{
  "norm": "layernorm",
  "init_mimetic": 0.7,
  "doc_mask": false
}
MLP neurons of a small language model. Each row is named by its layer, matrix (up: input weights) and neuron, and shows model dimensions 80-207. Each number is 128 + 24 x the weight over its row's rms, rounded and kept within 0 to 255. Numbers have three digits each.
After each neuron's rows, "fires in" lists the words (lower case) most often at its 100 highest values on Wikipedia text that the model never trained on. A number after a token or word is its count.

L2.up567:123134120104119150120154108120117137116150112140144129102129106077110140137134143132107105138113121126088144127132132106093149114178136090117149113139123129139141099076136139143119166126110131168123120138119115114101110136124143145124134127110146173102147126144105131131127116122131153146139110157120107133091130139137142108139091113106154178113101099136124120130088101166102126104187
fires in: "championship" 16, "election" 16, "title" 13, "medal" 9, "the" 7

L6.up911:108153142084144120121128132099139130128181117158168130127128142098107150152165152154076120134149119122138142183140125159166122112144155131158064174122129120126106155129133124101113138121097168151123135162094138107108166137160137131102130102146140147110119131081097135139165157122106105110158103143098075103141129145132093145133156111072109160095144109105136133128117122147100122097138
fires in: "the" 17, "and" 17, "to" 11, "of" 10, "or" 10, "s" 6

L2.up215:144137130152132169115100080146129137116143088134152136159089127113166129138095109140115110098149094111131175115106156163133097109087124175092111112119141096155129134133122149152129093098096129098129119145138127128113136199143136089125064087142114141142110164117136104130136131117107130108120102069152117146120157148124105126128063099151150179128135130114091136098117132123130115106171
fires in: "to" 93

L2.up860:126153100136153135101091112104167130173112104099139138126148119148168122116080144106164117143133106079100144136122122141157126116113132171107133151151088133070097136142119185131119144106107142141149158161135088150099140135132155124131125126127153117149130127103104148101128124099114132124137101121147151165186132124080166122134129148125169100117168116131172129123127151120148110112115
fires in: "as" 95

L6.up1204:133164156128146162132138141127157153150118130141114126135080100120094166108165141105104128164130126138095155140168136157171095129068140083105106140108095138141138128148102126136152181140115166115152172120094139103129137142080108107112088104109144113163126131147143137137113140163082140138120160130139128128119130124149126061100146123146132105102129172147138094093151127142162155102106
fires in: "of" 27, "to" 15, "s" 15, "for" 14, "from" 6, "his" 5

L2.up289:122141070108119149162101120148120168110118132165144124127107077105074178112095143152119135119119111123115154156163094134119134126125136138080117079118128155083110101119125163149121139089098077131131130155123090158137159144113126154088130149124116132128134090110149115149114113100137133133126130129108153114104111172159126101136109126115152144136134115127148189109113116142122102123161
fires in: "to" 45, "with" 8, "under" 5, "through" 4, "record" 4

L2.up132:133137169126138148119137126108108118123142124127083097108154113115112130130137125119168149143113166143130150115150099148128161117112145133113086124110138135097133139131119112103105130091127146140112080107082118142175127126099180117124110139149133129111124124101157146133143153137130129117142138149155173158163161139138167066093118150107137125066148109158143128129166139132129123162126
fires in: "of" 32, "to" 15, "against" 7, "into" 5, "at" 5, "the" 4

L6.up1254:156141150137127125118126167123119127122124131103131086136064098135141120089134092147133086161104089131106150104123142141131169130184146166123179116086157143123121138117185134154126142133171089117112135157125090107139113101151145130147201130138117157123116164113137146160110124128129134089139094145119108052117116098118111162121167138112148139122141158115169140109120090137121152137143
fires in: "of" 56, "in" 6

L6.up752:144149102146172141186167130099136158101119147118133127131172135149097118161093103115123123148097093147155178091103146138156124103132130172112112114143143107099161083137156103146098176133121113098134113114092137136140126118138157140117147151126132113099150131103136135117081139113110118135154130118124145134078146136121106176053129117103176108144137107152138153125114091069127123119099
fires in: "born" 19, "in" 12, "was" 10, "a" 8, "worked" 4, "the" 4

L4.up728:108167098098165140171135102088096124155118142086125091142154116156134114110156164093104116104166090144103096110098131145156149139113134115133122136177124108173082095110171094160139079164107114111138126108127140131165084113124133105144170133150140127123131117105094133132126105129129099150091135117144114190115122134150119096159122124110118143127180127130156093130148115155141162138124
fires in: "the" 75, "a" 10, "its" 5, "an" 4

L6.up744:105146131164140158124130081146139156169121144162091132124098121083080092156142146157116098131130082124101132138100132144112115105164092131146098149123126105113129125143135131125116091150130102114076157122174166122118094094105115139124115147144171182127129143122148099119142142092134127171168107114194129102113096088165113134090092142161132154104150112111108118120151166153143144089125
fires in: "to" 45, "also" 14, "be" 7, "a" 7, "well" 6

L2.up631:115120115138115100134155124101180130139128127155109121130132110124116157134105134136150139137129097154131127125169121146128163118124146099160131170118096093149123097151168140126123128104133078146138130112062158111117152131118161142100120112147100107119096131154122163131094129122161127116144094163163144094154157169091163133105106162097180139122109116116083162157155107097082145117142
fires in: "with" 45, "to" 28, "for" 7, "against" 7

L6.up1211:171119157192157133181106110114112101147141165129128106133094091148145109129171150140156119129112094135110138106133158112102147133197091136179127124121109085089156148144137150139076144161152116094140140162142156108149132102101124102136124137158166105111144133111146132118104108118089126164169165184130137104106118114124140122142112102088119174176120117106108110110098134109118100114158
fires in: "also" 34, "eventually" 7, "later" 7, "again" 6, "then" 4

L2.up508:095125120149120134107117085118144142150127161106123144111163106148167123125133122131152148140128089082142126128151104098165103097128094133088101162115133137081086175170111171105137100130121133140128130127090107177145129112114172122138155129118097104115136137138169121126118118083125104129066099129098114147116113111139133119143118113150131105108107096138137145064097109096110084123120
fires in: "as" 87

L2.up769:116129155133068159138137094153160118109127141143109153112103147143134137114114152123148143096153091062112095081169121169132133107142143115188123102093139140145131121117102103122093108093103146130091139149121139125149154134175171136161078118152125126125097101132104123139121107147092130114109115099138120113125124125153107138158081127106103126060128120109151135151142143138101140160069
fires in: "as" 23, "with" 19, "to" 18

L5.up829:111134112109141145162193106075112115151114148184130178102095125128142094099112120139169144101149079157131140149133139135104156132142111148107105097131121079154132115168149126149157136132126152092137103162094096105158132163124099138112158095131131158099143168139130103134154184142133129130150125146132083135116149172109126086143146123117112105126138144168101147173151113153128121091123
fires in: "and" 67, "in" 8, "the" 6, "or" 4, "for" 4

L2.up997:106147106122081154128114099122138152106146112139139105084112132150187103140125138140134134097113143129092153139192138109118084116129085146130115129089109120102139129110137113106143131107130109146137094141143136137105161125126149145104077101117128134162121107132152142150096155129109084128111167129136153130150150131145110144140113123130088123083170123171135125136135145162142126137130
fires in: "by" 32, "under" 24, "on" 5

L5.up1235:126129181138169111097094117106102114125129101158132143155151136132148135123126156125148148118136163134107092137134158144129144120136139133105144153127129131136133103096168103068151129116148160154128140153145086144159128117154134124032146097129148113126078085117104128118146159164134130145128155114076128145102124136143118095139160138133120139146121145112127142136144100102126138101046
fires in: "of" 50, "the" 31, "a" 5

L2.up556:131184136134149114108128134135121110125160120144114132117099079135123145098121132148128092127101187180150137132121144139153135123077100079088118166127107134152103113130150124072127120113149089156117112104131097134153163094114129153102162146128132101118080147160147125142138115157097181094125135142115113129129108098155140119102130103110152151110128132142143161149120171111127102131131
fires in: "and" 27, "from" 15, "to" 12, "against" 9, "past" 5, "vs" 4

L6.up780:107160138126116119127154101148123140128135114081142102136135083144146095101149109122117116156071116147125171115120121123171159145182059147148166124126095124127128130147139144162130155129159115114094154146114091158131103106118142095115157123127145141102127152140134161142165121109134122137154115145107137107116166103163098117057153107155109114105118125129129124117100068135131149136140
fires in: "in" 35, "of" 33

L2.up341:130140107118135138083138151147113150153102152142143115108130101139195097123083186105116129146104122127137116134164103149144118101138172119104122171162166115138141159119091153136105136134121147175118139152096174172132133098181160136111118142124107174140142098119106105092090109110136082104093098125172117139137134139123108142101140120116116133129121184130118109145091078084133105136146
fires in: "it" 38, "name" 23, "as" 21, "decision" 4

L2.up709:059129133123149156152106093138116106121130143111162119143107136107123116126128129124162104125126114120137159132119130068128097187117068134104118106154126176142095154147103119133127122123149132103145134101186112127158154148123098175121120111120118120170140137124092138141088120134065146121116110159183133116158122111077115101131140096148097097130173172184118092111126124107136108128127
fires in: "on" 32, "under" 15, "over" 9, "up" 8, "out" 5

L2.up918:080104140151104158100074168081156128146084119147155141099133143149113110124100162126094143171111144115122143157153122078173146149133115151146157074145061126119115196144154149107146096133139121152125162135137118139146144155135170147109104122114118133128137126167118147097120151130099158103112136138117139127135143153146166105160109160137080099149113150137125134147095116127105077167103
fires in: "to" 52, "by" 5

L2.up1094:089125143105148104109144136114124097137135111108109129125164122121179114146113150127164121125101110121114143108138111143170112113153130134131120112100169152110119141109148188145153127117133135143160183136107135146172134151127112078132102144105188117157093127126130105125130113162117096121119098096100153120093107126188100170157125120088112182152103153119148105146170126106115137127129
fires in: "to" 25, "time" 17, "times" 11, "1" 7, "twice" 5

L2.up980:173149118127112133151122100123163132074132135102148137177117154131110089135141131126094150100129125112106144104148112103152143138126128117075120088149135105076152144120161138151144084131118099130140118144090107124138163154103136156139158133098134107163132109126124134127090129060146115070155116080132155123078138143166150123111106145145122119124147122155125164140148153146113132111112
fires in: "to" 81, "for" 7, "in" 4

L2.up829:109134171124086133143154134138205152142162144128098163088097158146142132117170141115119099123121089189118157136132101116137150165127147110110143145118130108160106140127156155114155113112125153155099069172109156128134136132170129118150140137123135147108132142133128143133123135159057107111098126142143119119112156104136106144082130146100099101094143157150087130089108070136149113122112
fires in: "of" 36, "to" 27, "in" 18, "on" 17

L5.up440:160163139145109100127162121169116074138117133104123073137140156132178117150128103116145119131121117187112112140126102121117136102106129124094109178094158131139105119130118112080141139146181176140115102140150128122131124099137123114099120154123150159141119140077118114108180074092146117119129148109208151120116112178120152185103124079116113083101117142109152095117140123097168115157143
fires in: "of" 42, "the" 27, "into" 5

L2.up784:084131126129141154132137085095158136114127129091130116141156099171157098129114135131123127074134141126104145156087120146173152109118094110090108128175151084124126105082080100137115127110124116183140112106158143093157109105143119105169126193138097121154131141121136133102117144124123137125166068162121112148139168129135094167110123110105132165150189094164103150134126118142144143139173
fires in: "as" 69, "after" 6, "into" 5, "with" 5

L2.up968:157114130136086144104141161125150106167161138130178150118115173119114172135141115160122121142134077096157091082128126163138124108133112113118103152087120139134114129131126147124145134117114161124187157179101138101108134097161127122088144143108125152147157138142075117130104128137126107137110123171153164117156094138134095151080132099132171112099140177120144156122113120171124112072144
fires in: "to" 49, "on" 24, "for" 14, "in" 6

L6.up262:134151147140146132113101113135139105103103169128148137138103130118133124116148151091103104128118103141110093119142060120108136121109168161127165158116136115107111056116079152145095158088162110127139179125116190093133113117121122122101106097141127137106146143127133142143121144123103154100152116111133101110159192104087131125097138137109161131138165137115146124137126106137107142155114
fires in: "this" 51, "that" 17, "same" 14, "such" 6, "these" 5

L2.up197:177112157114117133120137093169131125107131091168076113134152129114143142133145121143179120129120112160119156146100136171153137153149157167110101132073170095148118141116152110147113153123153085104138125120110138125125146118140100114142147159141103159112127102149148076133130103137130096142166137133151081162071128115127155132109083150132142154136112093156124131155157141119113146122108
fires in: "to" 40, "with" 8, "for" 5, "joined" 4, "from" 4, "signed" 4

L2.up1061:132104101163090135114126091085132125144154124096127117165119121162097089118144097139126108129167159122134148075119141103175124098141128124123095150155160135159129120083133186169121106073105134133120159127161131120131102172152141122137133142112119099109106112122101166119114131103106138125113099143111122097114125144114141096127138080200126084132140087069126150162174100165151132137125
fires in: "took" 22, "as" 21, "with" 7, "up" 6, "taking" 5

L2.up236:154109134120123157089111123155111131128125108100113125155111173143137103133160117163106127147156111138116100132124116124111168117132147164077123117147140120129130145130078146147174123137126136131123130123133098128069123106162125135139093087129164146115102086124121128151170176136129137155152145124107134118154139137175101154185093113146111191113122146139161168121118140136125146117125
fires in: "to" 45, "announced" 6, "would" 5, "found" 5

L6.up667:136152101139154170126138107134109127137142104147136124098113082155111163163085177146144133153148159132130081129162101152102130110096138096085104126143091145110119176080136108137105123145175159119117140110125105097126140111128121159113107126136124142138111139157093126124170134118115156109135106151096139116131123101107097130112138144111133114127147162149104126120132139133134123153116
fires in: "than" 17, "and" 14, "from" 11, "to" 5, "or" 5

L4.up686:115136166068099117096130164088117148142159156092160105122111113126137140116059176132204145149137084121100133098097119093188150121159150124087097095154126112131107151149140153169127086135113102141096141168100119104120133141128109150115127114096161161115118162133118168118158194133114157109137123134131154102154172107115093151119149150100139061141145120145127134127133088155119136145088
fires in: "of" 42, "in" 21, "for" 8, "as" 5

L4.up1091:094152130156155140118143145109113076143131102116124092127113088133134079130132124152193121106096109108128114136024096101124108137175160123144093157129088106111126171164122120105101137129103149106148124136157113127140128128144146141124128139165145142172146154126159141098090135116098168137141152126118172130106121144129120129121133125094155108133126141150133121152135160139174104128122
fires in: "later" 17, "time" 13, "only" 7, "also" 7, "then" 5, "next" 4

L6.up1078:148162144140120137115120121088127097164130115090170127160144125120134143120130121132138143126155096085127151101115145098151085130099120087097121143145127123174131169105148089137135111119114119171153138107167142150110142105159149083098147139104119139117091133140146135150153148111139121104148145157090109107132098106165096143143082124144111154113144143170116116113150156172175080107130
fires in: "to" 57, "also" 5, "not" 4, "t" 4

L2.up193:144133143137171138145139114103120135154131097130110107134126137135080127126190124118112117128117131178106149123160116142137184104140147187157138101153128093143163110155135116136147092130110146129103174110095121064105159104158098144187162153112120112100102126120133132111106147075107159106131134146103084116140109135068156117121168149144145085136121146141162158143166087138094107123145
fires in: "for" 24, "as" 21, "him" 18, "that" 8, "a" 7

L2.up286:128115107094088113147112150178138111143100147116112151106129096130135166131113084136131123122135149094123115110111137105159099108114150117070167144143124134146123134167130158112166123127074152170101097169137115156152119059128142078130135149098133132118141120130167135135139124141123154171094132122142149102090136165102105077075117112081104097082099140127139137136120131125126142136197
fires in: "of" 38, "from" 20

L4.up344:143091108134069132150087121100126121113189141141123129084119104161163149116133139099104125171136148113145136136145109180134104124110118128125115108097124138092109146108163100086123110122178173114137100111147167150117149147106133150117147077097152166134094105124141106107176153126076119162129156154088135089150102106169102123149083094131132077106111160113178162127165133166140157127166
fires in: "to" 38, "of" 12

L6.up165:087103097081135163151134117094105114160125121128149124130107178131106129170123146100173133115131145125119177138117150128136133127132150114097124144127106109117081113133123118132125123149136128151098157138112154125112167113159129156137095107114130131148122122130129080159130112090127125178137115157166124152131113162136115101109069123134140130113133107132128167086134097073097108119104
fires in: "as" 18, "than" 16, "in" 9, "especially" 7, "is" 4

L2.up31:141112135144137122108119123159107146165161121130081138130124144144120163111088104140112100145128083150121090141141137140165146118114168168101076071128128141125133134108141130115152146143116144103120116140152109095119144145143132125174106143083153163136134105114139118136138125075150109124114133166057166130130083105123106098131123168147137118153104107115137129112130125114153097175144
fires in: "of" 29, "a" 11, "for" 7, "how" 5

L2.up821:117133125154112157081152104110147147146113127164132133079146119065109132112111152115097111101110114202076107108088106087140133093088110142135129130174100109110123140121119162105118148104128136121147100137122118163131116154126124114123188131129110149150110128163134128135094136138117120111117130145177124122152134115140168099165112147122130093170157144120136111106143106106085077141075
fires in: "to" 79, "by" 9

L2.up812:088131166078108112126142125089138131134124120110138161112108169150150143133131164120122128132074117164127144106145134138149174178142129112107137131138117134147142135137136139121137137141078130145140094086143113128123086097128139096127167125149130159160135132138116134169143132145122173123154133131091111138106098110096146141110149111129110141139118143153149122114140159112161107112103
fires in: "by" 25, "after" 15, "from" 14, "with" 11, "of" 5

L5.up620:133162110097082091170134080117161155126140152123124154156144107114121109110108142132134127098091121164110109107155118120161103128122118110108109156128106081107117122139137110101125150066117160123159079162121136147087113140144125138107133103118170148078122126170166124142128171127144134147125159173137127122109177146175107141108091118133141085105104193125114132125123133134105144118114
fires in: "of" 35, "to" 27, "in" 7, "member" 4

L2.up42:123144104126112127117139127123172132102133102133093137093125157106144132123160118143085113132093134127108126097136116072119144155095112142090083147106135100154123149116106126127122105111081187118141128097156131130079145162112145095170137160125133157088154120168106151138126104159099113114137108149129098133167108128094158114149115112131134127103128152134173157158187108151152108132087
fires in: "from" 31, "of" 14, "as" 9, "with" 7, "consisting" 5, "consisted" 4

L2.up57:136167110095136150127108098153174138163147100138103142112156107088114158124134140131137130140121092125122102118129093144133145141087127148147061098092124117126117176126124112163113137136146130156148141108095133122116161124121136105145108134101141130145116151149111134084154068125132157161141127129144065175103112135120109137118118165132105140112172145157111161104169131114124168125133
fires in: "to" 57, "into" 18, "from" 12

L2.up426:137141151100134098132137099128129161153144128117131171128119159137164136141137132113151130092102127151088106130172112091107133126124147130093114145136142102077131126117149116086107137123123151079154136143096059160140161169166112162072118139159139090168133137161112103165128160113147126124111122133116119093080154135144106134111110119114171106107115114150103136126163100111115077120131
fires in: "to" 57, "for" 12, "with" 8, "by" 5

L2.up520:108184110168125094103163127101122147143123141099115117121141137116170138118136144107090131112133119064149187097132105135117124086125130110091144133114135102160112172144087109109144137118116175131141149098139134090136135125104110118109107146151143103123125127155128138131138121133110137119128103129121107146113132169136098114116096133133141171120127148112104110097110157127118124126166
fires in: "to" 32, "can" 10, "also" 5, "which" 5, "incisors" 4, "would" 4

L5.up248:166128117153129140092118124126136148125138141117155135141128110160122174139115131113123127130166107104100124091133127127132108139151193089144115109158140107084162149140154085133131134135127124133171136109102132146105165101126149082104120134108160158125143100157114096109157116131121132104127132130122113081116156171092152135139079124142102173141122095125144112110125126135086126127106
fires in: "to" 31, "they" 24, "who" 5, "of" 5, "he" 4, "three" 4

L2.up874:122145130143126135142152122144114155122112113107109139149089165119109154112126113141094133127181107100136123106155138155127130119099147107107148141086137126130109113124138166097140138109134100116109200149145123116112122137155110088170075133131151093103126146112132143127142143112112142117143133073092114097103116146167062121152093132108137206126112148149120144112113101164158148123167
fires in: "to" 100

L2.up14:155145120147152131119118111115098127158158111176128114142131134127154186108191096147128117134117153134094145113100101148111129126079134154113140107154157130124135142136108136177141100113112143117073150102131155116075143090152125133154176123121141154104099114164114165151170105130099115138128114124098064087134079123115103165153136153141084141127128158129131082127124095137120153144123
fires in: "for" 28, "to" 19, "from" 14, "place" 12, "as" 9, "into" 8

L5.up328:124121118125120141078166131079136129118130110085109144112086123133140146111125135138145141125115088119150110108140162116158122134166138123137115150102099160140139149180174141103088152143148138121108111155094141172103178088164119129103097133127118121134140117090132156136163082133096155114153121166181129149130111135143146101103066094122142121102188132151133106130137122152098146128117
fires in: "in" 25, "on" 22, "to" 19, "of" 9, "that" 7, "about" 4

L4.up602:164123098151130118108098098105116112134159117127134150109121148148116186130106152138106126109100151124146106166120112186123119127140120116084114123130148095116151154136178105124129139155146134096148148091118136132138139146135125082173100146108107111124128127146172043135163100138111144099136144143163118107107154093127166090124126135096085138102105115103171131118109171121131142121151
fires in: "by" 25, "while" 19, "and" 18, "succeeded" 6, "assists" 5

L2.up1237:096157119104133118154153138120137146138144171115139119123110101100152103127133104119134115138152098137140123103109126125124137109120143158123158086120131101108110136101109137129137111132123127112192136166097182111096083097124159114137116139124111138123134122122095081070100136134086131091117142161194108156119166106112144106140164127130114142098174134114133165061133139124116154142119
fires in: "which" 37, "it" 13, "these" 11, "this" 10, "that" 10, "what" 8

L6.up932:135132105127144144125166164124143120159109113126154134183177101148109137104161122128107073162131126118114160167099147139123148123129055119118111114143129093164154158108155123123136137114146082103145162135096123120148140087210103117100129160139110148122144136161080124109154126120086157180134140161134104155140100129121137109146122131174097120093133107108091171063144101109110144168164
fires in: "to" 32, "had" 9, "in" 9, "took" 8, "won" 4

L2.up456:099128129128077093149146070095161152140122081098110121150105154135133126153113139148107140137083079110095152081093151137122102070134133099120090149163148119165144143141159115135132149111119124089160152162154123129139160138131163111141055173144121126136102105120122112133089112108128125087158154099115160115140093154132090161161099157128177166150116102126143119126121141150141102107142
fires in: "to" 92

L5.up1085:128138094112148149133128098094145131159097082094125121147166167141104099097136126128101114142134111133112081120144163167115112139149166098102158137118187076143105105148140104134150137116114107141117115108133130117149121155139107140201176158085132141124116134158146103141129113125121134132108064104184141168101135094110047124100090114132150114138138116108136136132144095177126103124178
fires in: "an" 99

L9.up1162:106102160138086097152114144104133108111125150180113164148108114152087118157134150154100170127157149158131101104122127136091118101134108126145155136067114118140133140165147108122151149140138103092098129112107134107105134149157128098170133105101133150123095113187125107111126108091146144138147091084096150117142190115108088086130128106115147075132133131136132145149157151124101085103123
fires in: "an" 85, "almost" 4

L2.up487:123141158131110134141145152119109090098143132083166089175115121109161129158130164137126112113141137140167109096138089136126111110151133167112122098128146154113099093104125112160123126146076139094114132139090116134127111090102137104148124109145157131108142113139103131142127101142104094155118126158138125074106075115120181131136100172102068183106145115115163123114158129146114134135137
fires in: "to" 46, "have" 27

L4.up1261:113167130142133131115107082119126169120175123120113146129149127140132117154138153146129127154145096187099117117133098188148131117119101144111127091132155112117135157128140106115134136118100162142146104148132120151130128138121166104139101129139129072157079122165113077142090133108140125129115140127118162185137147135147112112139135094150143100091120129135126128117100108143118150089175
fires in: "of" 57, "in" 5

L9.up557:151122130134167083116129136168095147099129121103166103161096158121135102113141145150082117101175169170122166124148127178142180129157072148107110106125160105104135146127136116134146136140131121157132144159092131148121143081122118149110121154070139090137122110111132120131124130117111127102144133153140161145174116124095123097136126123152099125117111100138117124129072129119119095123099
fires in: "with" 22, "in" 17, "for" 9, "made" 8, "and" 5

L2.up529:123138144139132128059095097081123123173111170153153137166110099095100092088117126123112142114133110159123128108133067124145142092115099138172134100144133102149135129152161176106134154147097139163168110123166108129147136080097141134146113098119097207136132103130103131175149126149115154124120130157123094164153115185073155108108129122128093098108172170136138113118094138123125109127103
fires in: "as" 23, "with" 16, "be" 15, "from" 9, "by" 8

L2.up228:087124129190144132144141106129145140115154132127153149174098125159152162125137130110171103149123095108130101106127141110136143114106144116089112113109087141132134154108077141135110141111095186111198133106145140112137154130169121123119105145110125138157122146152099136129129134121089141181133150098114120090067146170144159110119112109123096138082144136128155130101111121141116125105121
fires in: "to" 32, "of" 24, "from" 18

L9.up308:142133157126150099136168129133147168088162113082107111140131096134107122159071141161147103056115066129117132132131136118129158107156138146071118138180145135091107102158134138134137099098138091101127121117132143134130124138118127118159130161146112132161126098144158173120124139128112127132079146109113079111164077139132083081130152111171114106104098122123130099112126130126180095131143
fires in: "on" 22, "by" 14, "as" 11, "of" 9, "like" 6, "include" 4

L6.up358:109097110133129093147116116135151104130119107099138118122142128150123106118132105135125150167146101161108139116147128111168119127128137147106169126107159139145119126124155135120122135142114151161122150173159124110144123113152129123121131082118133128131086154125110142134130097158105148109158145115090146112086122120104125114118101121125153078115141133147157136144173121117163109123148
fires in: "of" 89

L2.up1069:146131156138138128159099131092107108143165146164139100111138138108175134126118170155123097098150138128094105102139107119153121119096104153159130081163128115127160109152110145176143127178167092152072124140141161123091083111140121099154084091140143168119109111141089115133188095126095120147122124117135130147112138114172134145123130140143075152106160105166114097126144135090116144142134
fires in: "to" 56, "for" 12

L6.up291:115108100120091171146136167113144158155115099137127120161131131133111086201138121136126126118124119125114155119139142096161100126099130152123130134127163122143159099107117150139136112082088168148122116168120161108130140118096142143141108139141109127126093155144122134091133117124078145125121110142094155130119126128149193076132115116152100123108141170124111131152140124091143126115176
fires in: "of" 36, "for" 31

L2.up564:144083143141137118120108119101078085136102106090126178135118123118093140143122131157147109109125142120158166130156090185119111110141119168160111140135115104125108083166136113117141066098144116106087123133130094115162127108127144140124107094108125143087091108137112103130134129154093143139085135143107110147128127177101144063087156089154126130110106113142167140126158174124144151116169
fires in: "as" 24, "of" 12, "get" 10, "be" 9, "being" 8, "having" 5

L6.up27:106111116124113156140127097087152102140102150156116123104178174144091119120133141150122120149157111142155119063114159172118123121135123116126129124124148089143131076149152104090132139154131100111125110120107140121115127158130128127165162153112101127144123064134127125091110129135117157104118101128152126113152119080107115097116110093121140129137128145114128146117149120186100093131141
fires in: "an" 93

L4.up310:124149150163156091118113112160078104124105121174159152169125129171083136090114129095130136131101155118114128137193108146137114142115110120106128146159137127146134118153083099109118165173129102135140117088132115134088144126117143101147135134126133127164135122114144141161106156145128156098168161161080139132126120129106111172088106157178122133082139131120143147118108147144094123119106
fires in: "was" 21, "of" 12, "the" 11, "would" 9, "in" 8, "were" 6

L2.up1251:101147111116148203165110101152106144134101139159141155114130113133126142100093127134108135125099073137133097152112071148176144124111120125146148151113127092099067142171172189135107119159113104173176124110107136081128119145080150091143127118141131173132085185103126137118117119135138153141115145133108112109134083134140129121151132048111106138129159187159103145124123112095155113115137
fires in: "to" 36, "by" 32, "with" 24, "into" 5

L2.up160:157113107128104137173098137150131140132122134122096161117096086128104101116125122144091141153142128114101174134174123173125148115127087149110131141116132130138158129118159108097163169105123123126122119119121155102134127135162132151157165116110177072097130121118089127135094135095147125043138136140113119123124143120153127137155128090111117121096145126108133132125146143112151118117159
fires in: "for" 36, "to" 12, "of" 11

L5.up1274:103110148150145109079085104146121132098114112182179137121149122151116132130165131115106092165134132162136145144157109172110120124184135128078169146086105118125125121155119139090121130131099119105120137115131114139160128139105144142111136081150128087115120151130137118141113126116125148121128087111106133164157122143139111103114149116126089141082141117122122110142133134177115147107107
fires in: "the" 27, "of" 13, "small" 6, "a" 5

L4.up723:139163081092140155163141168110128143124049145108160121143147111097120128155106130154151090135101097114114154108119158130122135130118129137079159113163175082123127096127137124133150138182133097126151118159118115155069102095100123141123149105163091139126125124135125111134139106141093125138111142161154138159111159117125096183105127141139141151122128121136120149121137082147087147091125
fires in: "the" 28, "in" 18, "from" 13, "at" 7, "and" 6, "as" 5

L6.up363:082129083112147178150173106117127124137117138097133152133112125125097139153155159171133133173157113132152137098137157099087126082178126129140123134163157155117127097128127164155131170114141092117154118180134141097100123134145139131178145122103157163135140125151142160117126147134152140150119152089128153166135143130099118163131101140125137131118169086121179120137103153103122108157120
fires in: "the" 98

L5.up223:158133150131134157128079086121107110107165113087139140111163139098120086133113168125111096153096130111108135124139117135168139123135122126159128147146150117125117102132161156120091099095148149145101146155116098116073158134113133154147107122157152140095110140130097122143149135162143129150103174168174093122100111078124104112117115110114124132135143112081136128099156147159111139132171
fires in: "that" 33, "of" 25, "as" 25, "a" 6

L2.up865:107145157110132162158108105140142134125103157130113122106154114087136181130090120158111108169110135076129137183133108142133129069146116136174126142147129126086126155132129157153089149153152121164118165156111111131123125096110114124106144095134112141179140109124126107126108147088125144113127152149124128113124115147095118118144095161128136142156142157128159102123142099146103099147133
fires in: "with" 24, "to" 19, "by" 18, "as" 12

L6.up368:127145130104132158127142129090162171121133113093130121154134135149124122152133118087140070138104091126109120096117111117165136081130132136144127119083185116148167105125124119126155128155117180143145126119123134150063141116119151108142097148131111154114122118107101160134128162154105125106125104107123111185158147125124101129136135147149133122137144112125129145127138110177159115134171
fires in: "the" 78, "a" 15

L2.up329:130123114090118148127122066102137130166164140140101148125110082122092183113115139163146153150162130128127176143112104184150155132114141167134101098123162109174119151129124103109096146135104144125069166118129138121140099124114146098136116115123135168127122128132147131118115166163125125137153138150137132138134123123147130132143083140096102123122122140142144164128135116165165121165138
fires in: "as" 56, "and" 20, "episode" 4